MLP neurons of a small language model. Each row is named by its layer, matrix (down: output weights) and neuron, and shows model dimensions 192-319. Each number is 128 + 24 x the weight over its row's rms, rounded and kept within 0 to 255. Numbers have three digits each.
A block is one neuron, or neurons of one layer that tend to fire together. After each block is what it responds to, as a language model described it from the Wikipedia text at the highest values.

L2.down111:166113123170134099140114126110103119130131145106116116106139113135123134106130098133128125108124103177114114096127152103106177163136162127162118116097144176162155143093127095110081115123162126133100138125149142114094142128110148156119099050108141146189098139109132140141134094115136137116146097081144140126138104122185118102167120132154159103126133124127101135088146134142115159119142
L2.down444:122147136121140113143120107120127123144164128175168128129113134110123131100080109134185121114159151148136130123144134119149153134201152143084119109097183170142153165168096096078120137145154099121115116155160130126083144125118123123113108147124080121121145120134115123155090094134187153170138138109105115118147146123148117128138118141140121110096074140135094137077115100105101128143117
L2.down655:130160129112128122124130099118128105145141120125136070092172091105120112135137124066133130118136093146127097102114126154120138163163075113132098174125125120091149104137091114133134107125146117117159166131150140172119137086123112122147172128179098123114133121146132130175144111084131112148138154139124117103127129124144132180102149108142100114135127078127139159124114098094157111128177
L2.down683:140145115111125093082126111147139137092124154170127116091154124125138068115090080101141080137128116132169139104128101135097169147139129191120091109109131111120159098125077128180098136164111112114123175167138125106164165113086142113167129153134084122073154135173130122165112126175149138168157124149137113099146116112116131122134134135137074105102125112127153142103135169106133126107118
L2.down692:094097116119139130134129116145134171131110097159097112147130110140107118158138145168139130112142160142127114103104123122127142158143152158148098104119150130102140083081104080148086150169141093161126123152141151154119141124129122113168107084159142143112103096116156149122123136109127098128132124117142118143136123146128161161131142142149169085138121116132135131124110113142147066140154
L2.down1058:131074137081140085146133128108116146094103131107103151118139140117115132148128139077150112128149134160121160091108121142116180128173062108138106122119121139150125094141119118148143174145159123139147140125079155119169169154129090101121125131165129120115185111179143147172107130095161089116156128107141131084111150129136149179137116109123105124171105141098119150125115118139115098159125
L2.down1133:115149176146137130102146127120120137134116141104132158097110138136117084124115100101170142098182056104122090106146104126100144092142073138125149206111168135104120069140127132118116126125120116120156137146168116134146161097115150115117087128135122119106139153092106139135105124134099128138136128145191114144140120124132161141163187148130101138171163085110109140141139147143119147116138
L2.down1278:079119126096140124084103128141114099102116131123138112124133061133140122118122119148128117114143177120133090110143134136160179102148155150138111104092144110093125116119135119145098116138135114145129157117119122214155159107094141112115161148169147123190109104121124132144146079137142110105119120133166131109119112119139129154118117120097108102156124145124158134104131117101158138131099
Responds to: Final word pieces that complete a place name, such as York after New, Angeles after Los, and the endings of Syria, Detroit, Queensland.

L2.down8:170088088124102103126100141149152137101112120123129133184120131143118139113147112206162093129147111137127113147135112106153099151131107128135080186080124114145126104131121140123125099118129124120151132109154124146139149128123118135134172116150169105097091138125133142156147100146100135135141146129135119111098093169120117144152120172174116138122073139118138162126115145121139118128131
L2.down455:095151124141158105109130123103106135149080129115142079148104147140104189123108116119131142116173071115129112138160113139107129113124153150113159084123143111102126177124100117121132135145056147170127076146124123116107125118128144146165107175086158140107127131148119128078135127129165126114103142180085144122111127146143138155145143146145120166156116107134127116154122157093101141116122
L2.down467:075142092121148128133127124123123148111160176134105099134142193086139148151111089146145097099126147127141155113133137081112143114145158105151117118125165115164101122158135108164130120079117141112154127139125139139074122114118131160132093104134132109106110111158116151148129110129132080138156158152110098153136126196108100145170122134120129093101147100144123148125103082130103130158103
L2.down636:168069111111059164099104120104138143125093126094117132130111166116108141156157127135141114151120112136127105085116125126155067133115182166128133117076161152140110122090123166174158085158119164165103098125109126149132133106123146117125088116121134141119150145108140147167113131127161117149113122136186120148094124141134124138107130107134117115154158133126102114095128131159140121077149
L2.down712:108113147136138113156178113136115092127110120131114135125132096114120108123118156104075125109163157136134112177102107138108121113101132130160132145078121130127137164137160116128105133157107139153137084158109131151131075123104132120125136159109128131122111133123101138098141113133154148105137159146111128135150141119162100121123125125157110089127160125114093111128135125136080156108167
L2.down799:098137092084111123081144166126110117131118086171164097129136135112141168143137104075096105157147106130126132127107145165115179161107114131150123109123140115119122151135108117135115070150097127100136097150133124156146108093125175075154135154133115105094123143088121062134117140134131118113138119139139156123171143106114115123113164092132118111108120098149185115101119151093166117102124
L2.down1231:088142102124117135097130109150099120104113140161118108110160156092102138101109158122127134146125155088131130099124125152097114168132148134130135116094103089143114129172150093148116149165123141136140149095137099121130102125120194103121100112110109152136089105112085167139117147159098142089103141162136120139146100157155130127125153113167152147073155099132190153082142108111144121129098
L2.down1259:142099167100147127146152098134106159169082105157128098123145117117137095098120105195148121084139136142142119156115126131123107097086119125144133132098135133118151143092117105104136128115161121156124172138130159131122125110111127115167107113139103129086155134117116123135115099109178092135142123086133113120091130100159116136162103110141118124133088179151105091114114089152155112102133
Responds to: Function words in formulaic encyclopedia stubs, as in "is a moth in the family", "species of", "% of people were born", plus colour pieces such as orange.

L4.down848:145124127148125091133124142149141158133123131132082114123144128152125132127138151101159112112126142129141157089141135094102151168125140145127109115130133158106140152172102092137102124132167171139117109100146140143137143084126128119174100145099109139108179130129127134148090120197160178114176118155150121080131128156143134116132114168137094169154196096126128114124122130136127106126135
Responds to: Commas, "in", "of", and place-name pieces inside location chains, where a larger region or state comes next, as in "Portland, Oregon" or "Loiret department in France".

L2.down168:158122120158135149138157113167125100113109140071116165157170102134162137131132151128121138165114144107101144129144131139108068148131121062131138150135133146111095112125168162095157089133164140156162175118120096128124139144105134125103115093137159094138091146142131129151128143149128093116143123134141150086158134107105116141097133162087119118166104106128134111176123104119133104130167
L2.down170:111114116108139150128142157126147085180146124164103108108102135123130125101141075170107124145157104117129145093157142145140085107210151094123143128146113142125131130135145139112099147066159156124096102115131140117151115160081148127103146107146109107131140146144066103115111134069114124116132137106132128141149146133082168142159095098078146102137130119142122130134120119104165145127117
L2.down372:183123142113131137132123115176115087147100108154177144142124112150155124117138121154169102177121137087089156144152166160139135118091134091157101121102101125107129112145153199125150111116138109089131127155108116164179173131103153115103130145129130129142125117158150107154078075144159152153132141139161142130109133126119106154111112115170156167137104134135145163122136158129164197158165
L2.down431:119133132150130139150124111135156133162138135112134135109128144128126162116126137177097103135112090185167134111168149155171126163152162080154162101097087125111148123126135156164120110129180114178120114111130143109127143128120096148149183116156115120128130111176107074093134120120126105151132171160126139102145144140095129094136108150069170103152135133122129135172112122142121098141117
L2.down757:094116142123147127133119150113110128132119129118149123110122138128141111122137121119104114171126132153127139135141142147148081107087057096136148123146098147154086147123114116131148150112136104136138080111126109157138141149122101118109163092111166116057104148161137100120141117100158142077134092127121135119130142106117138150125153117098180150161122155140131148144119142130141129158167
L2.down829:109115130099119141125132151185106129138091103080132161105144101106111120129126118148136127107071090139115142099131112133136109128079108108120118153127111097107099096180137112145111100171132170170186148125147134111117114083166088145117122086139160141164169099165134131064115170115117117132126165158147140112144119123176100124148130144119159111109097147118106104164131137155138133123131
L2.down1119:142150126114119125142117119184094100119102139104155179128119172120110082146140148150127149113142102159156110146125141130116168167160114145131135114100115085067131094175134163103157103102118097138125143089142122099098172087105143078121079122127168125140171148148121132122194115121139137125137129143147141152102127123118170136106121091099143133170088113110169151151117158130134166106139
L2.down1241:131130140133125136125137111100121101147099144116098112135085100142097110105152117084132120135107086111128129162079136139132142127101101143137162133134134102140119118095120124080150165145150097139109146159162139108113129169081112086087132072109165139143167116118089104095126109119144099147134174104123099168143155146119135064143140136103150186140108160147109118173146129151107104159141
Responds to: Mostly a lone "h" piece inside a word, such as LaTeX \hat, Johannesburg, Isthmian; also clause-linking words after commas, such as with, who, though.

L4.down847:110142109141080096142122111151141137133102104118109128148114127098118168126104169149150124137129068140117162149177132141123142143176166153134103156129116138108076116172127087148133147144135141119103114166107119144139104168169101125132107146104143100125102104122117099098136158084038119121089156135122140097158127104138106168123132146156169100089135127137122158170107078131144114136160
Responds to: Second pieces of split words (rest-aur-ant, ac-curately, aff-in-ity, up-per) and the second year after a dash in ranges (1992–93, 1895–1901).

L5.down411:145177120137132086128169113095096128174165137147172140142132160120169142159159154117134104138114115144119141116123163096107119142120116153135101103126098138135182114157125151122130143134147080170147153135123164128149110160155136122120179152124104103133117178122103118114141133181132124167109145132131117143129165135104121125102157124161139152121140143170115136127155118133170112139123
L5.down506:155098106098123083124132106103104128164137129122126130139127125106150135142145169127109128140124118109149111076099124116141146138107118151108123115139165137125149108117156125120118109127177110078099121190130177147127133117104141151113149100123112112131127174113139153117131125169145133169106161086134138094155118159126132177175113087132147124083102146111140141148135133132172131192115
L5.down594:136186097145133096166114132128142121114103156146148107164142144089139103190100124128097172119062106129135099095115171132152132105126087125118105134165128107110130086090117101130150124140147118137108143130145160114101106085131113140127093118107103117122163149141102151102164117195073111134149124121137118143156169124137127155080137064129131129133150149143130141124121145154131126173102
L5.down599:150135086159149071140129153087107129130150146151145103159100129138118110125150157095119128102115118158182089080155182110079125141129173114145098122089101103099102129112120145111129159131140126124123154135107171130119126142102109149121133135096158121159093138128068133113156125124120114116119112156133140134165160132115108166072159153161112105151124162128083150191142130118149154123093
L5.down843:128130131179177161124146164130128081139149117104157131128070137099154120142140138130111135137140121163107118144118119137112150123115097104126120131145088141143092080052102124104125145154116123116157137115093147135156130127159134137134145125144131106098127162136159129151151130121137119120131135101106101115102155146088094128097120124117115159168100095145150163106128103132118117158141
L5.down1064:119126152114131120116153124143152088127098102122143120121086066106078084109150135141113103142115124114111120138077125108153108149114149100141126127139136123099127101116131132179060122123156105149080152149159124156125093114086126118127140191123095119137145153152120154128147120168121122154140125159072137080142080115107116139100082137122158142168141114163141108114100142127139170137139
L5.down1110:102121119170128094096136119115091113145151126145172152145137163153143122139136161119119079114111130178163109102124135097126141114129138142146128124128105112115152145120133151150135181129152093130167112170139119122078113161109145164129109168109138088130102227141121123124141120159115112127122122135132109113129140139098130140123131132132143112144118122106134135096152130151180107119098
L5.down1246:145111121151124153127107151114119122153133149150125128153121167121160105163139169094086075152110103123121086116159161153123107176089133080140141102139109087132182116155154114131147127150155127137116162137113138134139097150110134133136187138089111083123134213126112112129140123139117121176123153147129115107117178132124126140102114114150121136128121149123134139095135140145182132116115
Responds to: A lone first letter tokenized apart from its word, right after an opening quote, parenthesis, hyphen or line break, e.g. "b|elongs", (b|eta), all-c|ity.

L5.down174:130134127116147127140145090141111135158162124144159128124132131121142131158127158156137136121116146105158099152120071077121134116132132152112110129123136124127100130122092131120099128145101124126167122067105119113118137136104139165095158152141118149127099128134157141176135137102112115170153131114118118123100125155150095131085143115125144159152109134123088150146125155158109121125135
L5.down280:137145109108129095142132132136150089135157120144085113148142093125121116125117104091137136130116168140082131160165128132143106141120154104073113139114120135117090091156118109150129078133106162164100141092119082162113068116156113118085135120140089138098143135094115146132106143127183153119142142067162091140086083107139134134091092128159125139123145117085120114122124161143161093059126
L5.down782:157116158115146148121130129117098101092112165152133182142133126152109138160149095103105101116075152120119086142111132116139132134106127135065137105123093115102123113104120164131114143134119138136095117128156165136168144152152105109128133126093096097107098130113147136163116162148091128110105106117136152143144133077112110135070128130169099141111104111142108109116138137169107143165151
L5.down796:139085128116146118081114098088108129099128140142111130124135111113107105056132127114124095114116148081174123117115117093086116118092152152088156174136172128111146116110148169164138139156125152101149088131130153147153110126111107109154113136085146123155095127134110141121167147150138154112137114141154155135127170123121161152113146132124096093117126099119153140156146126071108114144115
L5.down1046:090131162125131111123128088126098105112124158138188138152107084127127118152125180128133148106176109130125090111102125096132150114120096089094111114097093120076101094134152117176104112163132117082132098117165132104186145126153109170136143077121144133122130138158149135122097146138113101148158116107146111128130143120097140147083152128113144114131144146151100105150128141174176145183081
L5.down1105:114126121153156122115117114140113133129135178150169126141134109136113103126107135155169153142106121125153113121152128091135113098118109134140132131170111124134129099106109100132107110128111100119127135078142125143108115134155113176110120147111116146103137134148133143125137127138100121129103119116147112096141140112144134139112112138133138122107121137121090111110128138131145151157147
L5.down1136:143158127126117123112119156119171113134106131170140128104136143125135133117148135153158109131112183105119174108096133128147142129145093152136110149146146127137160096140119122176145168144171137124093143134129133135146088155165113110101109108072105112114137150134137144193125122129104126131132132131123132115104159099111137157171114121121141131095138152153134125106167150121120163095138
L5.down1223:094128169145159136159164172139096133100110133120131169120131127121132115156134149164120102119097139138098109109147118154119129157112106125102130145135154120113124181124104134138122125153111152173158172116086132158134123167140125124113107114111088108131143151195100160171154131114114107154126149150123155138097145121148115119110093133092128148129112160136138115135116151106149153125141
Responds to: Connectives like and, with, of, by right after a noun that start a second item or complement, as in engineer and entrepreneur, Distribution and habitat, dispute with.

L2.down253:116141129115145114165143137152183126127090106129133165133129119129129099092138124132129120109090137161123166096122135103104119143092139137138114163124106118120094111110110146138090151141186124150131137128156150124170153115134085095124082121125152103150146160149099130131151169120124156134161091099094113165177099164128100159184077159158128098117121137113097147112153107114149098162148
L2.down830:141104097098130103095136126135120114155091136105109106123112144131133090185091137089145118133140103143130165097134093151109110175143104120127133105154132143101132118114104140094119113090110098118138132134106133135112103105163139160105145150200126147107136150162152152124132096142076126145159148185127137127118087124146122130129124107120104142106143113114102115142150128131186117192096
L2.down869:143126122139130115099138102132123130125221144176132134137136082127139160155118181130090135126099122131124113109124136136147154136156122106164142131129122132110164135122118190136133121120106133145142133082141117199120129091160089090126109117130133162079171133093123141145084139142130109107071125120139121130118100132113111178165118102141141103139141090130125101144106080096139134135101
L2.down891:180114117147139082146103140111127166118147154095108140161163092125114124134105145099155134139130133154115104110090170120121155141115151128149152144150143147141161129148085127109115142122140145095136139084125133149127102086153114087127105141140112131131134151115092136146113105148084117117103145080129140128123159062140169093094117117123162082100120127124106161071133137160100141147124
L2.down984:167113140078111073120121130181124136111136128169141051116150141140134106110152171143116165096157115167121128144139151089116111122111125129149122158101158123126093132104119122138136171174138095105092149151161134150138146134105123130088113131141116126129133124142134154169113108113139135170152161092128120116121146148139092174113163125111125134084114078098125152147135133106124112152151
L2.down989:130129118188148131091120127092111114144150096137165154111087143118142104107142104138169128173163166141137163118118137103145121087090115140126138117109120128119164124131143158169130129157155089125099092166112141123145131148139084075100123136156118136130121166104096122148122136172122136132126156126122134082176101072104118129179101133120090158095116164131100099113117166118107166146134
L2.down1001:104132172121116144073132073120155152135147122134143137141077093122149139202173116082127133124189102116145148114121131122147162107123154146121094108169110075093129122112090157120136130135133135122085154143082133158129132129137102136090134160161103133136103132147116159113132134152115123133168129126115107078112115102107143148184103132153082131151118116130119139131094090121162124141128
L2.down1217:156127100146117135131119164154135151123108105155121155099111090120134153100169132163134092175135161123172166151131134123107137138103129156132144124115166126181124142082117125135150139157138115086117117116100130150168110113160127171153151168134082125128129113141127117115064108114141136119105108168100170132149126109104191118134130138121125123127142080141155099134129090091073114154130
Responds to: The word "to" right after a verb, adjective or noun that requires it, as in "referred to", "said to be", "chose not to", with occasional "would".

L4.down515:126129107136145087088134141074191116119124114102186150146124140109156102114165149152125151154111132128125134108110144108104118108096175147127159108093129162107175160138143144140166131130111136065129213103126120142125122101131097154132141154142100115116158193119116140160107141140146101164117136155122134096128124128144117135128109123067126104129151120132092116141121177118121169103177
Responds to: The first word-piece or letter right after an opening parenthesis, quote mark, bracket, or line start, e.g. "(quarterfinals", "“Reunion", "[push".

L4.down236:143130097100163129124173130095142146103142115130140115125081101122146105109087094167144140118116175147130132078159128104145159113164107157098112108080108106091116127154119120113160111114137158147127149129149109157110134126140133160124086157123151136097108124103096134127162089091160126159041127155139126076088112072129156103124105108169096162114136169140092113121119116159137157116078
Responds to: Joins inside lists and coordinated phrases, mostly "and", also semicolons, "as" in "as well as", "with", "by" and "including", which open the next conjunct.

L2.down91:125134144118108150122143052085138094136098122085140060128112118117126151142130169156182151136158136133108120150162134149148106136079090099134126151108111101088130180110150171146118145160125130150156119177129109090119120111108086148147111150127137122135135108170171129144165124116122112160112088133142142138136145121122112157133122131124125118127112170122123154118132133163145179124126
L2.down106:106128137144134127136133099127137142110144099122160148103108153149083144142149113138105128115101097150142120091133131127147173116099141111163118134169162124151139190134101100082163056159118126125103194115143125174122148153140176097104136125184099107112136144105104128125189142130086152153130130132139152116108156093107132125107143148105116108144132117136102141111124171137149172102142
L2.down260:126183091143129119094130133093092134116134125149085172124120137124104117162120084152103107145129119148102125125156143125157106152141147099127162158121140142120140099147113155147098148180202146107110127068137161112119100110130136133137100113128160094173154125118117136138043169121154147090095141163187112110157120082114147092144141160111099132113126114137157175084122120123149155104133
L2.down270:101154133145134140122115086120156085097135137149158106164132142124162136059115083146093097137104158134125151167140141124113158122121125162104136152140120131142135100131128119122104115135100107120116135153120128115135151131111129129085133160106129083150134106093150145155074159123113111143143156130148149114157113134097138124072100168098126097105133078114102111167135120134116137113090
L2.down472:128159115125126120126126099104115162156138116131159152116127092129155119133157151102128147063146066138110168133141130157133128105093081101105116123094108119144138185153107142108171117095149132089165131114117130135124090156128143112135126156106118113195088141143096134132101115130101129141149162120143122109132152116118122079139092126107131108093104099127151163172107132134091148165124
L2.down943:120095131129108158106128155185128111128123114136075142174130106137126133160108106104142135115140141142101179126159152146102109134065114121135083112155116067150115151124146140147136088130101140117120111167114150152136112143112119125168147170150126121107125138146116120128164108124155183116128126102180128163110107099115104117130144126174116134130115085132120106087112130087133110126115
L2.down1044:109148137128122114168155123112146143123109153123129082165096137154138155130146106149132137095129136130141158158121126109108093156151136143113125140128137124123120142135123122130157095123119171150129119180125129167135120109117118146123112081122064154113140132154139106152163134092126140137102141126141174130107122125084145148112111106163154185128135094129115113093128160105145119190131
L2.down1218:117146132176160154134134148119101130141160132146127133122146154140134088093114099126082136123143132101131151156134143161128184121138148125142127163102103119120137108154117158115139107152152146098090153113144172159145117093107151136160130120158109106157111121136126120124122114144120135114124138147122129115147122101134090109081103134139131131130102147130120152144130098107142121095089
Responds to: Prepositions, mostly agent "by", right after a past participle or verb, introducing who did it: released by, signed under, written by, according to.

L5.down476:136168123133090106094159108127129136123116117165136133088183106131088147132124105130121121095150139094143086145092175100097134136088102130135130187091124107142146096114127136173140104117133084093145137110133177151173143163130145089113122076147091151149164115133138133083146127136160124143171109090102161137144121124119120157128118127109121103122123123157129137133128150127160099099089
L5.down491:109088112144167135112103134140120180140097120120097108158089113145130098109130125130157099145114112156154115125145108104141105099158081122103139077129117126115130176146127108135170145132124173144144123118131177092105098129124138150102155104116111120099106136145106161132128121092118147123109154120097141137110126143137083128093102114184105197118142114118131199137109152119111122125067
L5.down582:092114115140118121116129155126112132111153131152122115146116104114148119100133148152125137109152093100140130138123101116142098124135084160164108108131107115117151146134088119100130146132131098136168108129129111130093117095109120147129139183150144091120143144166193116118092137146117138120150106157107070110104120139108144080143100117113167124162130123116176131102137131080149141123156
L5.down615:098154105175127158126091121149145124136116140118137130122134104157110140121136101119125139093144154140147170119084158083140125093148107092129141132141105079114100105120107186129100165165108129057129135153101152135146087155117155164095113115132117097132201082136161092114135161107108150142108149121125104147123138141106094114144167192175091139133101167127106139164140146115097107102153
L5.down709:127105147156128182122104156085111120155095121099116144143165094104116118099138179138140112068090116122135154090139097123157118070141095144116122177118125121147135105106125160134134180132130140117111122133139134136128132181119112119107141132182106132108110128170147146135136130148104142142152143124123150127104122117140110125121153116151103100116114086119116115172116154156124131162154
L5.down753:116128106164178118080103171112147150127104137130158144157101116131120121118079155105121119150104132176150114118128150116129139139144134118080124131180124165133137143097154143096120089158136123109146136115128163097133152138127133126108144086104133058086093141150143123167139107095077125165128146116083122118075141126104121142158109136138143141145123098115161150147130072126176124110150
L5.down1036:134100082135186146105136151168112127110119139118123135108109159155115117047140108136134131143164125158156102121130139106141183146106144144149113153133147141170105150088165114181129099103146120132140101117158108128158170135112147151121143136117161134073083151160144155046086163139101087100119177119134119109128124128132143165107122145139167119137137097098134163131120132137123116116099
L5.down1045:141094119130135114142106142144116144099087139141127123116102140126087094095113091091134105116149121114140094099120143109108146153144119142116127098113157119142136107120121086128117098136133140140108136120136103166118131139098147089115136119141096137151139142122143140140142119104117136141132130116145101127149100118162096151143124129159125138114146119072102154095174106122110114126088
Responds to: Fires on words that open a descriptive phrase after a name, such as one of, a, the first, and on final pieces of place names like Tennessee, Iraq, Ohio.

L5.down769:116137122131101109127141141109125090124140136167151179176120118104110107112133122143103152139106135125143175106155146095136119161127164138156163146136144117122149138097118121130159134160063140144141110119113125136165115131121119098112095129115112122107160145128119124110142135181125088108165148159098086164171091151128136126102152104087126116100119141097140135095118149165138149091080
L5.down924:157108142156151132102144125131169152130174148159118110136117113165143111157168134152144184171162167125136101189106125093167153149117117119139153153146135137114176103112107079134133158117122127151124129134124163132127110101157084118147141163121129123089119134158142141162119108098165130076137132112119153148111118101146140108141114124120165158126105138127171142096109168159104143105155
L5.down969:149119088136104129087089110110124127119146145141114132140123129138149140119111104167106171102113166140178116153126120088121125148135133133143140093133151115165119118157115143147126140129158141140134158124132113112118149130114114148164161116170125097144175144119093138116141150108134110163103155174152119083168149120138135118092133139138094146154119112108101130091129117142172091100161
L5.down1015:180121087124108141136145114094135118154122153097149122124160103127114081132161145134147181173161215161133151136132102145153137167149137129128121144121194089091109155152170118105157137166113129125081155121152134104124131164126156089087108137139106130171143137154177138117119108180142160123138135115137108106121112109126170130161121107111138142112146138130147157149147167104119165156128
L5.down1043:120149108130172147106098134129089119125149133118181182186093102081126144109100119159163116114125118153154094134154109147110161148142120129134111128149128144123086148105050117161122137142147133120140129124138080162116126109097109145113119113148132082115133115112122152126125121119154138114117096150103108150161149095126123161141088109176176121145112066127121153132119099129109165121104
L5.down1074:120104142109134101119092130098142079150160147125124108141080094110106154131144124161136137141147138151176097121101136116131160124093145169124126133164116115129093101189156132141160124163152127151133149122147169165069093135113138126121155142117153082141125117099116160118080135133176102114107120120134145112125118124111093172137135193147096124132144105144111126146144127122158105122078
L5.down1115:106112161121110156156174119160162115100093111094112135112105111130146139129137176133143119125146134147176125145119152126121136183156134128140159132121109116146086133101121120131136111120171147161162131110150131137129096168153154155127139117154181090161137139097088159093129145141110126100142124110123143163103079163184142102154148099116144113152156118161097156144116076096133169166160
L5.down1239:162151129119123103114143146116140105110102106119119123147120078126119117096120131138135166113119139132141170147133131152132149162106145144087141118127119152165132119101128117128116117119183129148133158137156126123111105145110156127131136090115107138116124086160122175128118083110125152124139131118183103091148124086103144133147123179159140131126110101127132141145158132138123141135149
Responds to: Short word-piece tokens inside a split word, often right after a hyphen or a short prefix piece, as in re-ar, second-r-ound, wedge-sh-ap-ed.

L4.down79:067097139108103115141140113180108075122110113123147163136159142152172111117124169132120114134141140137101119121133160140109100144154131105180101179098126132144149098131146121128078128130137116131143127125147132107103163106119119130126120121130094097125131141155155156149137106148144133086106124165062160151133164119104109143130112126120140112162134117129132158116138131119114151096148
Responds to: First piece of a verb, often a split stem, right after infinitive "to" or a modal, e.g. to form, to particip(ate), to exhib(it), init(ial); weaker on table numbers and pipes.